Weights of a small GPT-style language model, trained from scratch on English Wikipedia.
Architecture: biases, untied embeddings.
Training: a variant of Muon for these matrices, 1277M tokens, 9743 steps.
MLP neurons of a small language model. Each row is named by its layer, matrix (down: output weights) and neuron, and shows model dimensions 112-239. Each number is 128 + 32 x the weight over its row's rms, rounded and kept within 0 to 255. Numbers have three digits each.
A block is one neuron, or neurons of one layer that tend to fire together. Before each block is what it responds to, as a language model described it from the Wikipedia text at the highest values.

Description: Word-initial fragments. First piece of a word or number that continues in the next token, such as re in reopened, 12 in 12th, 1 in 1.4, U in Umayyad.
L5.down114:105108169154082059211132113154185129103127119118099104117116121125109150091116129112101116154174077144104100079176127121121149132141169135176148161122072180040169093146110144131049068135113142136101106183123149110128159147117098123144156099153187088122100092135141176131145157129086055107121091105000103115127161150168165130147122089131098118109150129154091180150132126113097057121103
L5.down778:178157109142180111113146121112121136073124113138126122127100093129202161166108061182121104115166097166143208115109131128137148097154126071124128126133102114108123154112159141158105125128136132161166113167131098166151114081170134178107173088116082099155153152132131173190063021151146128082136123161121068125114142073108108122121144094075114148153077179113143110156142052087186111125079
L5.down921:157131123167113134206143064180125124058050129089126152159107181165125103119150104107076123100116138123102144178136142150107170152157132114140134122110089169093088073116089082200144072064177122074128080121160098145146118141107133165105146197091163199111133146181128147121140161110165116113117132052098098126140092134165099124147187187100113095096140148134175164130147094056125152107148
L5.down1249:121177105141171153141123129131109127098139139183148142131114173166117174107103061147105169116111126146182076104145121171111105113108118114118187096136164108105061098107132148093174112150077096106113122088112174129174121122177134141160147159144117101137126141091107103133140128152154111081070112191132088080130118126149069125118165157121119133092126142127179148117094097092093154141138
L5.down1493:100139130136097130137197134090087042107087129139146092132129090156081181108177083127118158215172129120116126153150120144120164130148192126091179155110077092124178095135113127161118052091153181135052098127159167136080147078171081135163129127086130109161109180152107197125088096165125123117123147139141072095078109104134138120162101164105115158103157231149107107149150141139132095167137
L5.down1499:117122073143109184166154170107137128110160162129137147126136143156154191111106157139167136115102155186074153141096129112139078122112137108197142077101120123140118097117098150137126128095134109139142116152155144112111171113094086172114118108097164113138122133109132106113115094078128077130102095078114175089090076111125146095153121141083115122141088136145145102146087162180063137210116
L5.down2483:135041103095118092137084162104139129118149126146127129166073119133143110139104168089167144176174121128110151121125022162098150183097126137156125103132138094101089026181203081173120121166177137135130155118111130157126079162122143119136209115131127093150128136122137105142091107168121093089134140115157109143137134081146144152142132131113153098081118129111115117079142105142138132104126
L5.down2707:101113147201141100150080119106116207083173119104110115130145133180148111153148169185134149155089118104143161101143134133075103079100124101134092123158118111097099228079071125121128150138139125117094119075122152141185145122116101140138133134089080118097143113153159124110128126094104094141151087133118131156108151146155145136144075089108108097129180150128118080186139149125143178118097

Description: Leading digits of numerals. Single digits opening a number in counts, dates, times and table cells, such as 9 April 1940, 8 receptions, 9:44.52.
L2.down644:133115137093152061096160157132148124116129122146115134078095114171161120142140117085139122186142095109140101123175106084168128134154153176095095157109103123192118112157134083127113133066174167121080158130149143116107144121175106126159139123125176196100133172112073119139106072141121131063137079142149126144082118132142081112147073071184115168137056124128182093135065113157122111142132
L2.down736:121150107107175116081134157154120161064125131162068168097136134130145209150128092080179181163152171080185089126097110077110135126124150120128142119116108144123129058077074130123063132055145133098156100134122086145151165102109138133173122149077148158073172110130138155127072130129191174209135139112134184134154087079191103084193138064124081164103093137144138110145142104117127095100125
L2.down1308:120069172099131100127089149168130142158109093174109167146131108132121124154113153123137077142170096125145103135135116120163082228121122177169165084175172058114071057127140112115134108099132123142146104135086163083086116121136089178148127133123129150191151115204079124132129101088154145085106142161123126180126105148123158183142129119123160167111117155144174190138144134145169158077065
L2.down1536:127157105123094155058107150159162153110103154138125148094175143105132132175138091069134165113143137091165129137124095188110167113108110158143103082101110152119128119131187072117119192103124113110125118086162102095143063122144120098082135131152140177120145127150062117144191100135222167104125149148108125109145101141119102204150129188139154142083146182081097130156139152145114136158068
L2.down1809:145123125094176127065177123086126117149117190208097166066082112162138099149115102107124130134122168184146112114112113094111089110070152190065168158124168143128078157142179128131139132096161132077078139136144130118088172154170117112111112134127172154112135096099083135107148090138176140106124173158179154131153082088146117121105099135149064122109123114117178166133080125136153078112098
L2.down2232:104120118087175166110116170112146094121159102166146114144118151122168172138162128133126084154169150146142117124093088120104164139120166138136098157165172154125090134158146109114099143160066114131055171133100139124184138061089129121121055120108078117159139142119120115125170104141146098138062048150117093189132112118093107142149090131144097091118104124165218101096104072139200124105069
L2.down2294:105126112212155124100117145122177085155139189177152171070085157163150129113128095074150188124152120095207091120125108104160142139153166154060104110130153112136113128124151163142116128107089144126079113131120155104084170173161090104157211096125181184079148144184141174124091100120115145075089079146152155158139161083154146111108173103117141154141088091148165149116104168105153078099124
L2.down2918:125074138077153135085218180178159126145181189145132156116178098105139093147105133147091154163118093133153133132083042122142168153056085174105177143120076095141144080113120193207119141124130114176114114086124126140122123098200176128177185126111143102104114123172122141137141116176167158093130142179124096106070137139130115170160172097089048159161166097079137153150065102146145122161172

Description: Start of quoted speech. First words of quoted speech, song or work titles, mostly pronouns and contraction endings after an opening quote, such as I, You, 've.
L3.down621:132146159132161152098166142156075133141107092103153148169159141110123147129107116144094131129112138093152164132159046100123130174118106204084144143117138145118126159121103114173184135165199054084134129084081188139140133107095181142134101149153133120048152103153170170152123087061142125101146146185167049132170091119168097163137072188166123097174092141099173112114106145060111136130123

Description: Start of work titles. First word or word piece of song, album or show titles, often right after an opening quote, e.g. I'm, We've, That's, Ain't; also words just before a title such as released, programme, group.
L5.down478:140138141182138114092174137198146167137144119138127117133095183094144169096152158109134122149158137173134135190120177115093083183092140165179089121097063122161084098148175134075173092137114110130148151153165138094154145080160117134104124140121185102143093079164106177108163183141121125133182114108140157135094096063138134139173145142102101103157123077073120126186120127100148112137134
L5.down677:110173115143086102076192163118115150134121082101123110118127088108140112137088086116107117128111129153160128116158121122143084070189138115102119121152105105136129118064108160089083122030146117124081127169180135108194135140139153093060121157125132111116149072109110107053168169089161158148138122134157111145156120091104189175161089162121183133167132147094078093113158145102139060171094
L5.down832:075114154103174230124185121211073083195156082143140161171131106110129177210104116116163119094146147114093127162095124122100120196091100213134112136155134119166121107114146127129186134147145114115185156140142130076107134043120158155053116128165090141089165117093136170128101084099145156079163149169186051161120071078118101101146137125193103125134119082137162114141131146066098128156148
L5.down1123:148153155078168138123145116101120141148100142118165133173160054163127087132099092163166164090149179110157116092082106150115137164068119079067142132169169162164130030143123064186081138124101159164121116075115153134124115123077147132146070103105157060109117109124160082098134102094165152161106135123075101126129126118097121104114154127093159173084087098123155137102098156108088108106144
L5.down1970:136147101136103121135131131158132121102121115140154137087170088087072221101081148163042114136124096102097166147141133121165125109163152146121175154112132176130090173090144081152148135087155102114111083143121151145167150156135092058162154117131182151170122102128072114127103152095169147117183104118128074165131133165149129164174126062155065090124139138137118127111186166118148101162133
L5.down2033:127125112107172124137125137145060098173086137138115180124155146073102156117170165130129122162115153103123147106154132180137153098095122164091102112055127154127161159136114136091129098082145100141174124104126144096134096116098175125132120101109132100057134092164091144142135156149122145128176142108121067167119150072106140172106072140162127099123156144158137115169125106182106117131162
L5.down2305:087138110130151096131161119121155180097071109124174139168094154136095130090105110118136112108156115144136125084114117118187100113143128122069187103111131167141076056085150111121117162147091129122143103192125094144158161129131132128128099172098102186064153076148147107169116101181131134104147086086145085150127117123150125163181161182167152125114101110068096108111185150165157101159117
L5.down2696:081092142171196141104133127182112097074117096094185119126122177150083152160180185095110128170080100107095101112109134195174101139116152122142106136156129127132073119131150131187192118090161098204055119157138140080144116140098109180107126192160160095106127066098093112135080170072189162205121163144144074118155058161154092124141125157130198124189097129089124119084221143100121097119162

Description: Mid-title words. Words in the middle or end of song, album and other multiword titles in lists and tables, e.g. Love Is Like, Made Of, Need You.
L2.down328:065167110101143093106128128152163096141105121142114111125142142124148150134112112163113094141129164138186166160121130153058145129114137149153228156156107059112129176181157054086143120111121161127140102159187119127094162118135144102149126093162129060050072164144086086165107145138148120118125104133116130143128114148158093118139139122135124044107116127122137065137128161101137087155112
L2.down1172:111127184154151140103119035136125122161174119179127086167125112118097127179113109077130112238117150176122117146111116123118122147136078203139080097110132186145126091109142140127154164108167096079134112144105111156089125111093162101108175123137125140165117180077170184151060156122143096120074157075105129196091149104165113119104181148118175078108151119147121139087211120131069089143098
L2.down1287:144198072105143110129139110113175146090065126137135154159071150159063100093137096131164054116081177152157092107139163175109138157130119140105114134115105132100089060156155118142139060135157145151129111074164093149194191155107149110126093101200124090059166078178099069088046185086174102089131098099071144143159167104127216085142141096112126165134099086128148117087107162150107196145192
L2.down1502:135208107167103133170114078108118146086100123137124188077103137172121137106092143128193154103136187169110115101180113174060128136105122153108114082153108152084129036123173155128172159093087188153130134120105122101078136137130102101063101149082034095018114133156115110088071158112140202137087106088099089164120111104151064108155156144115108085128128124085119215097139168118136141102115
L2.down1551:182120158133113114088176097175180118162157166203147121148133091143109113198103160051121093171136142114117137102157091156151144091117132131144153147132137135092087077089143163156148131078141119142161139155134082087115074107092172131077134109101103143156155062089146162157148161189163091100094164091135146123100157132100163163090191154146160075113162095151098095137089129151109046124124
L2.down1566:132174089089085109211132058180140151080158163108172159098140081112063108101145155148168168152082200203124097106133153096115081171167156152135151141157124168075104115129061133134176126122080174173111150117084116107127124103121104150182076051106165167188174099176110173124087203153141111213164143142142160150176211114101152123175141100143122191127053111125114110132067153126168143120095
L2.down1787:115216147088117136125096110133109206134113147128112178110130155165173086150123055150132093102065151061134180123111127152036116164116122145112186157118155112069070093130160128158132154035155204139142082153074127205164174138083128122145136112152129148110154119154126108172089160135130182120097111036112145203169127119091143138159180107166075110092156141101150130092133107155104152156130
L2.down2131:116182048158093131145150095170137164079132184185150169092144135112110138099114070153150136098102154097140123143064116082073141158081151170113148105140132126074109114158154090161146174085117145122102108121176132104099213151065115175076132085101158096088124155168139111169158185122113159147140095071077141185114183099170154174146105050120124095191172059119120106167110173112175143134167

Description: Leading digits of numbers. The first digit token of a number in any context, often small values like 1–4 in tables, scores, measurements or ordinals, e.g. 1–0, 3.9 km, 11th.
L3.down2699:099057115156132103155188137149167159125175144160183161087042108154124133128105181163114115211165089132121116103150101132123112162110125144114120196164119155164148164182188132120102080058100148151102159113083154125144140107176111095136164117114170125140165169110117169155180076163099143129174119114184131133087129145149093084127078139158131118167113124117111117131091147157077127140127